{
  "d_model": 768,
  "n_kv_head": 12,
  "head_dim": 64,
  "activation": "swiglu",
  "norm_place": "pre",
  "norm_eps": 1e-05,
  "positions": "rope",
  "rope_fraction": 1.0,
  "bias": "none",
  "tie_embeddings": false,
  "init": "uniform",
  "init_std_down": 0.00153,
  "beta1": 0.95,
  "beta2": 0.98,
  "decay_shape": "sqrt"
}
MLP neurons of a small language model. Each row is named by its layer, matrix (gate and up: input weights) and neuron, and shows model dimensions 272-399. Each number is 128 + 32 x the weight over its row's rms, rounded and kept within 0 to 255. A neuron's up and down rows have the sign that makes its largest values positive.
After each neuron's rows, "fires in" lists the words (lower case) most often at its 100 highest values on Wikipedia text that the model never trained on. A number after a token or word is its count.

L2.gate1700 [156 153 110 115  96 181  99 133 121 162 148 168 155 106 112 181  84  87 126 109 142 132 158 164 115 134 155 150 112 109  80  98 116 131  82 133 114 156 126 113 113 180 169 174 115 134 159 147 108 114  98 139 161  60 101 127  84  98 152  60 179  91  71  99 151 158 136 132 108 125 109 166 129 128 170 132 117  97 102 106 127 155 140 174 141 148 167 146 128  95 162 129 154 152 125 167  82 136 108 123 104 168 118 148 101 140 122 182  80  92  75 107 199 135  93 138  75 119 100  58 188 187  93 107 127 119 141  98]
L2.up1700 [115 109 113 152 128 151 102 121  93 118 135 128 160 139 161 151 104  97 174 142 181 131  89 126 173 136 128  82 178 141 119 130 145 206 140 117 136 149 117  98 138 133 130 129 137 150  98 193 155 160 117 111  53 140 118 142  84 168 125 124 111 129 106 139 140 151 135 115  87 168 137 119 148 177 159  89 105 125 125 144 129  90 140 105 132  75 103 192 146  79 188 168 115 172 117 150 167 146 111 165 109 110 116  79  83 138 153 179 102 113 112 147 137 167 102 138 137  82  56 121 106 163 161 138 113 141 161 137]
fires in: "name" 16, "called" 13, "as" 10, "it" 7, "title" 6

L2.gate1729 [156 155 104 145 109 109 100 161 148 134 134 140 190 173  94 107 136 152 138  59 117  76 152 130 111 155 137  67  88 146 136 149 163 151 198 151  80  68 116 146 156  95 144 120 224 166 174 129 167  98  80 125 106 119  94  87  83 175 151 138 118 170 113 184 148 106  65 176 111 134 150  49  90 166  84 134 168 158 162 122 145 158 138 141 205 143 186 108 143 111 127  96 100 163 167  89 140 156 120 143 120  80 106 133 118 153 113  79  92 152 110 158 187 168 138 208 208 153 107 156 113 136 142 156 142  88 124  98]
L2.up1729 [ 89  61 106 107 159 132 115 106  77 135 103 106 140 112  85 174 203  87  91 149 144 136 118  99 138  78 135  97 156 136 134 162 113 136 136 136 152 146 172 172 112 108 174  85 131 109 162 165 172  84 142 119 173  88 137 194  97  86 130  69 150  95 125 184 102  65 153 116 185 134 109 153 130  85 140 154 130  81 139 122 128 113 178  90  73 110  91 141 106 138 128 142 101 130 155 141 104 114 105  70 100 165 147 172  63 121 127  78 136  91 145 149 132  95 124 109 151 159 154  96  62  92 114 116 100 155  84  92]
fires in: "and" 33, "the" 9, "first" 5, "or" 5, "its" 4, "including" 4

L2.gate1261 [174 134 154 129 128 138 137 167 116 129 128 121 112  84  80 141 132  89 159 174 136 162  86 214 160  80 136  80 138 131 162 116 101 146 154 101  74 149 104 120  61 157  83 117 163 166 166 145  86  83 189  65  76 127 142 105 156 162 164 111 177 142  68  86  66  94  54 106 105 155 158 110 100  80  90  93 132 122 199 145 113  91 157  85  85 159 121 175  76 107 163  75  75  81 100  93 115  89 152 167 151  68  84 127  83 166 149  77 173  83 134 155 166 182  67 175 162 143 137 133 142  94 154 100 103 158 168 128]
L2.up1261 [162 165 187  77 126 196 134 110 146 138  82 113 175 154 156 166 170 192 121 118 169 173 104 127 127 148  66  82 160 107 116 183 113 137 135 123 101  95 155 155 149  93 145 109  68 110 144 118 136 132 115 133 131 113  98 148 107 148 119 138  59 124 112 116 157  86  77  92 103 110 156 154 126 135 123 167 165 160 172 101 118  57 123 136  73  70 135  90 143 145 104 130  81  88  98 118 120 122  74 122 132  94 152 147 104  72  69 111  83 137 104 174 155 172 154 153 159 113 156 131 153  79  76 110  76 170 158 131]
fires in: "that" 34, "which" 21, "of" 5

L2.gate66 [ 95 186 119 122 100 128  77  65 174  95  88 110 144  97  98 161 160 174 118 142 157 131 176 110 178 107 123 109 122  75 138 191 166 158 133 192 141 102 128 143 150 151 137 161 117 150 146  86  98 135  89 124 134 148 157  97 126 132 109  97 159 138 136 131 166 138 130  96 102 135 112  78  95  79 151 147 129 149  88 103  92 121 187  94  54 136  81 123 175 165 149 120  98 170  50  84 170 163  84 141  77 101 183  94 158 126 140 140 166  50 164 113 161 139  99 218 114 160 108  77  83 118  81 158 156 156 125 171]
L2.up66 [111 127 150  94 122 125  94 125  82 129 108 101  81 177 124 118 154 147 164 120 157 193 166 147  70  72 114 156 178 119  71 155  98 113 115  76 165 168 179 134  89  74 126 136 116 130 161 119 170 142 113 180  98 147 106  84  79 100  97 140 147 110 147  98 108 166  71 112  47 144 102 125 128 109 147 146 121 103 118  85 143 145 115  96 190 130 155 111 144 128 163  97 168 123 110  70 165  98 115 179  93 101 147  70 124  73 128  76 149 133 163 143 106 148  94 158 134 142 102  73  84 157 156 164 106 105  71  81]
fires in: "from" 38, "in" 32, "on" 12, "of" 9

L2.gate1477 [106 161 101 133 141  73 106 135 151 108 177 144 161 206 125  96 122 106 118 160  84 139  91 134 107  78 126 112 175 130  73 138 136  97 125 192 156 159  96 155  99  79  77 108 148  90 122  93 144 127 152 110 124 109 128 129 146 146 148 134 107 170  93 140 101 142  88  91  74 140 105 162 155  84 114 112 136 133 139 105 158  95 144 127 129 111 127 115  94 120 151 147 121  86 118 178 162 159 129 196 163 144  99  91 137  63 176  79  78 138 138 120  99  87 192 185 115 100 209 129 153 120 107 122 124  62 151 154]
L2.up1477 [102 164 120 103 120 190 127 124 167  89 121 179  92 190 146 106  76  81  95 158 123 146 109 133 117 119 160  87  71 105 100 161 175 122 154 145 158 161 162 139  88 113 139 125 115 106 119  89 130  76  98 123  84 104 180 139  77 167 170 130 146 127 143 129 121 119  68 135 180 121  77 102 166 134 123  62  66 177 129 141 130 140 132 182 125 120 127  73  75 129 164 108 124 106 146 138 136 149 172  70  93 121  90 130 157 126 199 149  95 114 160 129 106 133 152 138 143 142  92 156 151 133 104  84  88  70 146 118]
fires in: "was" 28, "led" 9, "is" 8, "of" 6, "were" 6

L2.gate1161 [159 109 107  79 112 122 139 120 128 152 167 126 131 154 147 137 171 150  88  94 126 111  92 136 169 135 172 138 162 142 150 142  91 127  36 115 117 118 169 155 141 113 171  75 186 130  84  77  86 133 155  91  94 173 141 118 130 113 167  79 169 202 126 102  85  97  87 108 109  91  55 105 140 132 150 149  99 140 164 129 147 132  97 133 168 157 155  61 144 145 131 121 113 116  93 108 156 111 104  76 136 141 172 101 108 158 207  68 133 157 107 126 159 122  83 124 133  70 185 182 129 120 111 113 118  88 158 212]
L2.up1161 [141 189 125 143 124 128 120 133 133 152  99 124 110 178 109 116 116 141 135  82 116  88 145 104 116 109  83 128 129 141 109  79 119 170  97 102  95  87 127 136 153 181 126 143 120 165 116 145 133 142 136 151 137 148  82 115 135 109 123 165 146 102 104 186 117 144 115 153 132 150  90  83 132 146 157 115 170  95 176 137 130  97  66 170 132 100 175 156 162 104 128 145 127 168 138  99 130 172 188 185 158 130 120 122 183 181 105 104 184  83 146 142  84 112 105 100 105 141 138 107  82 105 185 175 130 151  93 133]
fires in: "of" 19, "madonna" 10, "called" 7, "awards" 6, "madley" 4, "bhargav" 4

L2.gate247 [174 139 197  99 146 172 130 196 186 212 142  93 142 150  98  98 113 101 165 104 133  76 117 177 114 132  97 138 161 193 106 119  98 179 179 198 141 151 103 173 157 131 119 120 133 133 121 141 104 117 121 109 172 109  88  93 147 173 140 120 198 167 187 130 100 150  96 103 119 150  98 141 166 110 166 119 157 146 112 115 180 139 137 119 117  66 202 143  96 146 104 127 125 122  93 147 140  74  98  94 123 118 152 134 106 103 168  85 177  99  94 139 103 101 102 188 156 133 188 139 149 134  96  92 159 130 122 106]
L2.up247 [139 209 134  92 107 122  96 134  97 167  98 100 117 115 194 135 160  93 171 106 206 139 104 137 130 166 114 165 146 128  87 124  68  91 194 100 179 151 139  98 124 118 114 164 150 147 113 164 112 114 142 123 136 175 163 161 147  92 109  80 114 125 171 144 141 106 111 175 103 149 104 125 123  95 110 103 167  88 130 114 164 120  83 157 142 108  75 139  76 121 111 152 179  96 101 158 123 106 186 154 103 167 109  80  76  88 133 147 186 116  87 125 115 105 150 141  99 155 115 151 133  94 153 122 125 112  92 170]
fires in: "of" 52, "addition" 10, "through" 6

L9.gate1562 [135 156 143 134 146 106 165 102 107 132 153 173 113 149  84 140  92 129 134 118 155  87  83 192  47 143 160 159 134  86 145 131 110 137 172 131 140 170 100 160 112 115 101 143 217  62 162  91 145 128 114 109 104 122  94 119 143 162 117 127  69 134 123  97 101 120  95 120 141 116 120  96  92 104  87 161 161 153  91 135 135 145 151 141 104  61  80 154 162 160 151  83 114 120  78 157 151  97  97 173  70 113 113  37 133 101 166 169 101 111 102 138 135 173 158 173 136  92  86 165 166 115  63 117 124 197 173  79]
L9.up1562 [ 86 103 119 144 142 152 119 114 145 135  93 131 126 135  94 174 120 111 141 154 126 150 182 145  97 128 107 168 172  83 111 145 146 112  96 110 158 131 112 101 145  88  91 164 105 121 139 155 134 111 131 148 109 156 107  99 178 159 110  88 160 176 146 140 150  69  93 159 144  86  82  62 151 154 195 117 102 143 124 161 149 139 127 121 111 132  95 190 137 216 145 221 120 165 171 144 157 150 115 132 113 223 104 130 147 160 168  94 178 110 103  91 109  76 156 119  75 146 127 153 180 118 121 164 155 107 125  65]
fires in: "the" 35, "and" 14, "s" 10, "his" 5

L2.gate1800 [149 148 165 147 163 102  96  89 117 146 165 136  93 111 115 129 139 105 130 123  68 141 118 159 164 121 164 158  86 150  86  88 106 121 131 115 137 113 116 164  61 119 110 143  70 147 117 188 153 146 143 147 125 139  88 144  93 149 138 117 154 113 105 147 183 125  83 143 122  91 118 124 108 178 129  65 125 106 191 108  89 128 124 122 100 112 145 160 108 192 141 142 166  71 111  70 130 135 102 104 101 147  81  68 111 192 138 124 106  88 180 129 112 141 150 107 146 150 132 189 133 189 206  90 114 148 116 145]
L2.up1800 [205  73 158 139 152 127  96  56  48 122 144 162 118 124 139 148 108 148 123 123 148 126 120 179 134 114 107  91 143 186 141 180  85 109 142 128 157 148 111  71 159  78 140 110 140 112 121 179 102 133 115 131 204 136 107 120 137  88 165 173 131 133 132  75 186 180 168 134 117 138 122  86 103 171  89 194 119 176 154 152 140  82 110 174 162  92 104 116  74 160 128 145 179 132 143 169 161 106 105 116 156 124 139 125 104  79 163 149 167 162 143 168 175 144 165  68 163 167 132 151  82 154 100 100 143 133 157 178]
fires in: "with" 24, "where" 13, "which" 8, "that" 6, "karnataka" 5, "allowing" 5

L2.gate1031 [178 133 153  92 167 123 107 192 101 116 124 119 121 170  99 110  95 134 175  85 135 112 145  86 169 191 132 183 125  84 149 152  86 153 145 130  57 182  96 164 109 109 149 109 125 157 123  73 108  88 158 124 127 125 125 158 177  78 135 132 103 170 122 127 124 135  50 108 139 159 159  83 192 103 177 127 107  90 142 170 115 104 108  95 189  92 129  67 122 178 170 163 158  91 127 183 121 155 142  99  87 131 122 104 175 113 176  66 133 144  81 186 120 170 168  67 160 111 150 170 128  82 148 177 114 174 103  70]
L2.up1031 [117 147 118 142 145  62 150  61 133 169 201  91 173 159 140 175 133 130 111 155 142  42 183  94 166 111 111 166  90 127  66 140 184  72 165  86 100 130 163  79 149 159 152 111  99 198 137 108 147  77 117 172 164 186 131 101  88 143 141 107 122 147 120 150 107 114 177 156 109 134 129 170 168 119 121 148  91 137 173 146  89 149 154  88 156 127 135 127  84 144 162 120 151 136 142 192 108 159 138 165 131  82 158  93 144  71 101  95 150 133  84 100 147 141 119 141 153 115 108 109 128 149 142 126  68 113 135 149]
fires in: "of" 54, "the" 16, "named" 8, "selected" 4

L2.gate979 [125 162 142 137 109  92 130  98 110  60  58 157 164 133 109  75 112 192  65 125 121 113  98 129 120 113 189 153 160  88 164 115 193 171 142 126 137 148 152 157  74  50  86 104 122 138 129 100 131  95 116 170 121 141 102 107 108 162 155 124 146  76 195 125  70 184 167 144 117 141 120  49  95  76 134 148 172 161 145 132 117  99 144 133  84 164  92 128 154 125 184 108  70 122  96 115 169 149 121 167 171 123 195 193 151 159 144 163 123  94 157 169 178 115 111 125 115 141 138  90 138 200 133 162 136 161 210 110]
L2.up979 [ 67 144  91 112 100 187  97 141 136 104 102 112 105 159 143 136 143  95  85 138 121  58 117 114 169 157 130 164 169 181 137 123 141  98  80  71 114 103 111 134 181 104  89 105  66 184 138 142 143 134 135 105  58 145 138 151 130 137 163 180  99  94 163  93  87 135 173  98 151 175 115  83 116  98 196 111 163 139 186 155 135 131 147  66  78 153 118  75 102 136 116 180 119 100 134 172 131 142  87  92 107 149 119 180 162 127 129 182 109 134  89 137 123 147 111 103 189 107 153 141 119 126 160  86  74 161 110 105]
fires in: "time" 14, "years" 9, "france" 9, "to" 8, "age" 7, "career" 5

L2.gate1968 [169 166 141 132 157 126 165 154  73  95 138 136  77 112 163  89 105 134 130 127 116 119 167  82  91 162  84 122 119 161 150  84 103 106 156 102 187 148 151  96 104 165 179 104 106 106 100  92 153 153  58  60 131 206 116 126 144 170 111 104 112 150 115  76 125  73 136 115  73 158 135  83 119 120 156 177 117 148 154 186 109 128 201 135  91  60 108 137 130  54  91 142  88 103 130 133 169  83 178  70 157 145 138 116 133 126  91 111 137 143 147 121  91  96 148 108 137 134 123 114 151  90 161 178 140 163 198 139]
L2.up1968 [121 130  60 147  98 113  87 168  97 137 171 130 159 161 113 122 147 165  74 170  86 152 124 119 185  97 140 131 195 154 123 143 111 118 114 146  78 140 118 123 131 187 164 124 133 138  97 142 148 103 140  88  95 148  89 161 147 166 171 125 125 153 138  96 151 131 176 117 124  98 100 138 110  59 101 170  81 138 137 168  81  70 104 122 183 159 112 108 117  80 111 116 116 109 163 124 115 197 123 133 140 120  92 159 115 130 114 129 198  76  92 116  96 158 137 112 170 103 183 140 157 169 110 107 123 139 184 153]
fires in: "are" 33, "were" 25, "was" 12, "is" 11, "should" 4

L2.gate23 [ 97 103 143 143 121 137 109  91 137  83 120 158 130 142 101  78 175  92 160 103 137 123  93 112 180 132  94 136  95 143 167 169 141 143 143 135  93 151 107 117 123 168 147  88  99 100 119 129  84 103  95  76  93 138  94  70 182 186  76 129 101 160 101 111  76 120 122 120 129 112 189 132 171  91 109 117 156 160 165  74  69 133 111  69 114 110 150 135 134 112 129  73  81 179  97 155 148  93  76  68  91  87  87  83 151 184 152  71 136  84  89 120 173 110  49 116 120 106  97 118 154 103 140 102 139  96 198 103]
L2.up23 [183 171 176 170  76 104 151 117 153 170 145 106 126 171 117  94 142 157 112 156 106 132 172 159  85 101 143 131  75  90 187 154 174 110 115 120 159 112 150 140 204  99 119 164 170 123 162 160 169 172 118 113 179  88 155 173  97 160 159 148 147  74 168 121 156 167 129 165  80 120 156 116 117  87 154 141  59 161  63 158 191 141 148 124 162 156  87 190 121 163 109 154 110 127  96 179  69 113 133 142 108 116 123 116 129 122 147 152 179  67 183 129 109 101 103 129 113 168 134 112 140 129 122 127 156  93 112 113]
fires in: "in" 95

L2.gate1575 [147  69 137 118 168 165  97 149 133 148 163 111 138 167 126  89 135 169 133 122 121 169 156 185  76 110 101 175  87  76 150 173 154 137 153 100  99 172 158 207  79 108  94  97 157 163 132 125 151 120 156 151 152 136  92  87  93 114 116 169 154 138 124 193 126 106 156 168 163  90 105 180 114 159 139 179 173 140 145 128 114 145 140 134 129 151 140 126 152 177 114 204  59 167  66 139  74 111 149  96  91  83 128 140 147 131  82 131 113  50 156 107 194 166 151  88  64 174 151 157  95 162 118 121 176 117 112 147]
L2.up1575 [ 90  94 172  99 102 156 100 123 155 163 128 109 114 142 204 144  92 144 122 167 131 148  86 114 107 128 192 125 102  79 161 120  88 162 126 167  90  67 144 153  78 128 152  77 104 119 160  79 168 126 130 157 191 159 178 136  73 153 117 162 113 171 107 135 131 111 136 125 141 120 147 160 141  84  69  95 140  80 177 149 112 136 131 180 106 129  89 136  94 153  80 105  94  72 149 117  85 138  87 144  82 145 156  89 129 101 155 104  73 135  74 129 144 112 167 117 206 101 119 133 132 172  91  92 161 169 138 142]
fires in: "utc" 22, "began" 11, "established" 7, "to" 7, "founded" 5, "from" 5

L2.gate1668 [136  73 182 138  93 153 139 143 187 173 131 148 168 138 155  94 151 166 169  91  65 110 131 109 135 112 109 132 103 178 106 137 154 185 128 118 161 153 161 125 112 109  75 134 124 188 127  99 119 167 149  86  69  98 154 171 128 128 128 108 144 186 152  46  79  92 157 128 162  79 102 185 108 138 151  86 115 102  73 180 153 106 127 129 155 121 183 166  68  71 108 125 129  78 158 118  98 160 139  72 135  90 135 113 131 106 160 131 106 121 141 119 175  88  93 139 133 137  78  80 159 108 140 138 125 122 131  54]
L2.up1668 [159 166 182 135 133  99 117 121 102 121 120 138  94  98  72 143 113  77 107 182 184 157 140 126 109 119 155 166 115 134 133 116 135  98 138 155  93 160  81 158 111  88 143 129 129 128 133  99  65 171 170 134 144 133 161 149  91 112 157  99 106 112 160 131 139 178 148 122 154 164 128  90 122  77  85 171 160 118 166 136 130  83 116 133 111 183 172 155  55 140 104 148  80 161  82 167  97 156 137  93 155 173 110 137 159 144 137  75 114 108 135 169 138 106 185 156 154 136 157  98 171 110 121 145 158  48 100 110]
fires in: "that" 47, "awards" 5, "said" 4, "and" 4

L2.gate80 [140 145 138 122 182 118 128 170 177 146 179 108 187 100 104 118  93 159 114 169 102  69  81 157 203  89 113  94 167 206  98 145 157 180 134 102 125 117 163 106 120 102 146 171 158 193  88 132 113 127 134  93 131 163 158 156 115 103 183 101 161 132 142  93 130 119 121 132 149 132 105 104 124 170 158 158 171 150  86 111 136 141 169 143 113 143 110 175 116 216 117  79 136 114 134 152  84 160 128  83 121  86 101 114  64 120 129 139  82 196 150 133 111 116 121 168 209 121 172  90 119 110 102 127 127 119 130 115]
L2.up80 [ 96 182 118 168 126 111  92  96 161 119  98  81 120 142 119 104  71  82 141 132  70 110  94 174  91 142 107 174 136 106 130 131 168 154 138  73 101 145 118 136  85 161  79 137 163 156 119  53  98 149 130  92 121 142 117  98  94 189 135  70 174  99 149  95 162 176 161  79  62 167 104  82 142 175 170 155 186 115  70 167 190  86 133  95 133 140  99 140 151 176 157 120 139 157 125 163 140 144  65 135 119 140  91 152  89  92 126 124  84 111 155 158 166 139  96 124  86 134  50 123 179 114  65 152 128 105 158 199]
fires in: "to" 39, "and" 8, "or" 4

L2.gate1402 [139  83 193 151 157  88 122 185  97 129 145 122 140 110 201 101 145 173 110  64 150 177 124 131 164 103 112 162  41 134 100 120 112 139 206 111  84 109 141 169 131 145 110 111 133 142 153 150 108 163 153 128 146 102 130 176 125 163 126  91  59 151 131 119 122 183  65 140  92 135 130 125 152 162  77 127 114 111 141  87  43  87 146 113 113 136 131 143 143  87 171  93 112 114 136 155 124  93 112 164 176 156 134 147 146 123 176 109 146 158 173 205 119 141 152 104 180  89 136 168 130 145 194 139  94 111 176 163]
L2.up1402 [136 130 142 101 145 198  80 140  92 135  99 160 154 108 125 107 106 146 144 157 139 151  81 173 119 174 156 116  77 103 157  83  92 112 170 149  72 170  90 140  54 142 160 166 115 175 133 127 171 166 175 131  96 147 107 139 110  94 116 130 138 102  78 105 142 126 109 148 133 152 120 111 152 132 138 207 138 159 112 155 133 174 155 169 110  83 151 145 159 167 118  90 108 153 158 171 181 172 196 116 154  92 122 124  99 155 126  94 131 105 159 101 158  92 120 103 166 113  85 111 122  60 168 163 101 142 123 170]
fires in: "of" 19, "about" 11, "after" 11, "when" 8, "where" 8, "over" 5

L2.gate958 [ 87  86 117 151 114 168  83 117 152 148 107 106 208 138 101 138 109 117  94 129 100 111 142 122 151 167 103  77  71 145 145 114 105 136  89 122  92 101 117 131 131 170 129 142 135 126 144 125 159 120 139 116  64  66 164  76 155 106 110 116  89 141 108  71 151 143 104  69 142  94 145 142 184 159 119  89 125 154 134 120 111 183  99 100 101 171 119  90 159 128  79 131 154  87 112  84 124 118 141 183  96  92 131  81 151 132 165 129 175  48  80 173 106 204 160 159 109 153 139 156 152 158 161 178  94 127 186 116]
L2.up958 [ 87 177 121 186 175 150 147 106 117 149 123 145  79 130 151 173  76 142 101 159 185 135 103 107 142 156 148 140 117 201 128 153 142 101 174 124  91 197 156 178 144 150 125 142  68  94 110 141 148 151  97 165 104 152  83 124  74 161 148 104 153  62 167  95 130 145 135 126  98 101  82 190  95 113  86 186  97  96 136  82 101 101 167 180 144 136 147 149 191 113 148 126 125  95 105  78  99 181 110 154 169 114 132  91 105 160  81  76 150 177 164 128 122 181 153  85 110 162  85 106 110 100 160  90 181  86 105 112]
fires in: "and" 30, "as" 25, "leading" 5, "so" 5, "furthermore" 4, "while" 4

L2.gate190 [138 189 166 104  96 105  63 112 144 160 114  86 122 115  92 113 138 118 135  89 150 141 126 110 110  65 115 134 128 117 194 111 149 135 135 102  81 153 122 142 111  75 184 146 143  91  95  96 148 124 111 130 133 120 137  94 117 165 130  82  94 183 120 156 168 183 121 117  92 113 151 106  88 117 159  67  96 160 166 117 149 135 127  41  87 133 104 111 138 135 126  97  66 168 101  92 107 127 119  68 114  57 122 132  86 130 143 114  78 110 134 162 107 213 102 198 117 142 196  89  92 110 124  47 112 123 114  99]
L2.up190 [163 164 147 185 118 159 131 132 145 122 132  86 110 172 114 123 134 178  97 127 144 131  86 161 133 165 163  77 117 142 113  81 158 113 136 113 135 153  87  94 114 132 148 167 110 150 183 178 133 168  63 139 170 119 156  99 181 152 142 123 130 150 140  84 104 133  97 116  77 129 141  92 128 141  83 128 142  79 151 176  38 120 173  92 109 115  80 112 131 182  80  98 133 123 139 135 101 174 179 168 118 103 172 127 183 171  88 166  93  88 156 124 138 120  99 139 190  62 121 153 137 104 163  92 142 160 137 116]
fires in: "when" 20, "after" 16, "while" 15, "during" 10, "before" 9, "although" 9

L9.gate1990 [ 95 126 105 158 178  99 156  87 114 125 129 137 143 122 159  95  89 180 123 100 164 184 126  99 177 142 178 115 146 109 140 193  96 160 122 148 104 152 121 123 117 102 106  91 152 165 150 158  89  95  46 126 168 114 117 124 155 147 110 152 128 165 166 133 180 158  96 125 137 130 176  71 116 120  85 175 131 124 153 114 101 169 175 162 112 111 143 187 156 154  95  91 104 126 120 161  63 158 114 117  74 124 136 170 116 132  79 110 114  89 154 126 148 183 139 159 107 131  97 131 145 148  96 132 118 120 140  80]
L9.up1990 [168 166 131 173 146 160  67  98 100 146 108  68 211 166 132 130 161 155  78  90 132 103 109 104 131 109  94 119  62 140 113  92 107 141 160 150  89  98  52 117 120  78  97  85 120 144 136 119 155 160  99 162 131 121 132 120 115 116 142 112 117 147 189 163 152 140  98 203 167  91 120 169  78 162 175 122  79 155 101 148  88 142 105 104  91 145  96 146  84 112  81 109  94 107  95 155 161 194 135 104 151  89  81 116 204 178 151 122 158  90  85 143 106 130 140 166 130 146 135 106 141 131 204  95 120  75 153 176]
fires in: "is" 27, "was" 24, "were" 6, "s" 5, "not" 5

L2.gate212 [123  94  82  74 132  83 125 120 155 122 117 196 173 131 129 134 169  86 144 125 120 121 142 117 177 113 136  83 138  98 161 169  98 139  92 177  97 148 169  86 162 112 115 136 126 133 107  93 124 129  89 101  70 137 125 102 137 147  97 106 150 162  55 107 121  92 174 173 151  89  86 139 152  78 123  87 136 114 125  90 145 142 100  89  58 139 154  67 145 104  97 148 148 172 121  88 142  91 142 113 154 101 118 165 117 169 137 136 124 139  80 123 119 123  79 134  63 154 148  89 186  97  71  93 117 100 136 144]
L2.up212 [143  93  69  88 200 116  90 132 159  82 135 171 108  95 125  97 132 131  71 128  91 157 127 216 144 132  92 133 175 129 124 117 197  81 108  90 125 147 122 119 144 123  89  67 102  85 170 156  84  81  88 107  75  86 169 174 100 173 112  55 104  88 122 130 101 133 167 154  93  99  82 100  99 163 154  96 111 158  95 173 124 170 107 129 112 127 136 128 129 159  73 100 116 142 107  94 127 116 113 132 124 116 127 140 127 119 178 200 101 162 130 107  76 165 111  97 121 151 120 167 192 110 112 148 175 125 147 173]
fires in: "as" 34, "of" 30

L2.gate1251 [162 111 134 185 101 162 154 117 134  89 140 143 122 124 195 169 130 122 187  57 117 144 197 168 118 101 175 106 105 111 173 143 167 141 141 121 104 121 117 134 103 122 100 168 109 109 129 115 171 145 165  79 134 169 126 148 133 113 157 168 158  93  88 176  91 101 108 122 148 140 166  75 171  74  92 103 153 142 146 134 181 173 106 110  74 125 124 155 156 121 122 168 129  73  83  88 121 141 178 120 141 129 144 116  97  90 124 121 166  86 159 148 132 149 155  49 193 120 209 123 116 112 195 129 107 146 161 146]
L2.up1251 [135  84 196 190  76 140 156 170 111  54 102 176 104 117 134  95 165 158 124 117  74 146 128  93 183 137 106 112 122 163 131 157 168 122  89 102  86  80 157 102  96 105 124 137 112  75 103  83 147 134  93 145 151 176 103  91  87  74 159 177 164  68 137 135 130 135 153 153 143 165 115 113 125 104 148  83 138 131 136 138 163 143  89 120 124 129 101  98 124 139 107 144 125 121 132  97  90 139  89 189 106 166 205 144  89 105 149 136 121  97 103 117 120 137 122 122 126 146 188 139  38 159 116 103  90  96 114 155]
fires in: "to" 76, "in" 13

L2.gate1170 [115 117 133 184 124  99  82 128 101 157  88 123 192 129  67 131 152 114  93 120 109  89 151 124 171 150 147 119  92  61  81  77 130 130 157  93  98 140 162 116 115 137 165 117 163  39 149  86 116 119 156 113  91 155  78 114 116  82 156  97 184 107 103 132 145 131 128 116 109 147 170 109  97  79 128 141 134 105 182 173 166 104 117  86 143 156 134 128 110 154 196  85 139 172 148 116 136 154 105 188 126 125  72 140 159 175 125 100 111 124 129 147 107 182 103 118 119 157  90  87  93 156 110 145 169  71 160 165]
L2.up1170 [115  93  83 114  88 156  85  79  86  82 112 187 123 192 107  97 173 144  87 102 114 157  62 154 128 186 147 149 100  57 109  88 107 168 157 132  89  98 155 152 113 142 164 145 118 127  93 119  99 127  86 141 139  73  84 126 137 155  87 107 117  68 164 140 140 145 182  78 132 133 131 133 158  85 145 129 180  96 160 161  89 119 139  95 118 109 127 172 114 107 118 167 109  96 133  96 137  92 124 147  91 119 156 153 119 157 172 134  82 166 149 200  85  97  97 116 147  94  66 157 123 124 147 160  93  85 136 130]
fires in: "city" 24, "women" 14, "born" 11, "countries" 6

L2.gate232 [148 149 103 126 132 100 134 141 174  83 142 119 133  90 128  79  90  98 140 126 145 184 126 149 118 145  99 128 120 118 118  71 125 102 138  78 112 108 125 139  86 167 163 121 152 143 152 110 112 110 143 150 158 152 133 164 110  70 159 147 121 114 110 131 128 119 172 166 113 194  39 126 133 165 145 102 104 146 160 122 105 160 156  88 150 118 135 147 103 109 174 146 132  77 146 108 142 190 134  85 211 145 103 121 132 131 174 131 137 137 120 115 131 116  78 143 104 156 116 140 149  96 122 110  99 177 171 117]
L2.up232 [174 100 117 137 159 148 114 120 129 145 110 122 156 151 130 134 166 150 111 187 151 113 135 124 177 122 119 117 167 181 128 123 102 162 152 107 141  92 119 173  95 161  84 152 125 127  74 108 121  60 130 118 124 112 139 135 149 109 165  55 172 160 158 126  98 178 131 144 104 187 152  89 120 112  86 129 138 168 166 122 158 153  77  84 154  85 155 132 187  82 138 196 121 152 187 139 152 107 105  67  75 167 200 200  71 133  92 166 152 108  94 131  88 131 169  96  98 129 150 163 116 170 100 164 177 126 112 155]
fires in: "of" 46, "she" 11, "he" 6, "on" 5, "member" 5

L2.gate1858 [104 156 143  72 187 112 143 108 166 142 184 159 153 139  86  86 153 102 144 158 100 117 147  91 131 133  99 107 161 169 179  53 123 171 143  95 110 158 136  97 122 181 151 112 166 166  93 129 126 146  81  35  49 145 135 168 139 105 183 120  90 124  94 109 186 151 158 126 110 112  84  84 121  92 130 169 118 112  93 191 167 152  73 153 124 104 125 170 118 214 169 157 131 108 170 159 132  97 127 115 127 133 108 124 102 119 150 104 104 128  63 108  87 129 112 160 141 144 145 134 188  84 137 150 124 104 119 125]
L2.up1858 [ 85  77  92 177  85  82 162  83  86 105  83 148 180 164  77 147 155 131 141 177  89 133 198 126  87 113 135 155 144 149 130  84 173 139 137 158 128 107 224 109 125 161 113 167 113 150 130 147 167 108  53 151  80 176  94 121 168 135 168 142  91 113 172 136 110 123  87 207 104 155 151  63 129 121 125 160 140 140 109 111 203 147 142 174  52 112 101 113 111  96 175 182  94 193 131 173 134  87 198 178 146 196 109 102 158  93 133  83 139  60 179 168 197 128 121 146 121 147 151 132 162 119 133 165 157  94 114 101]
fires in: "and" 34, "total" 10, "century" 9, "or" 6, "percent" 4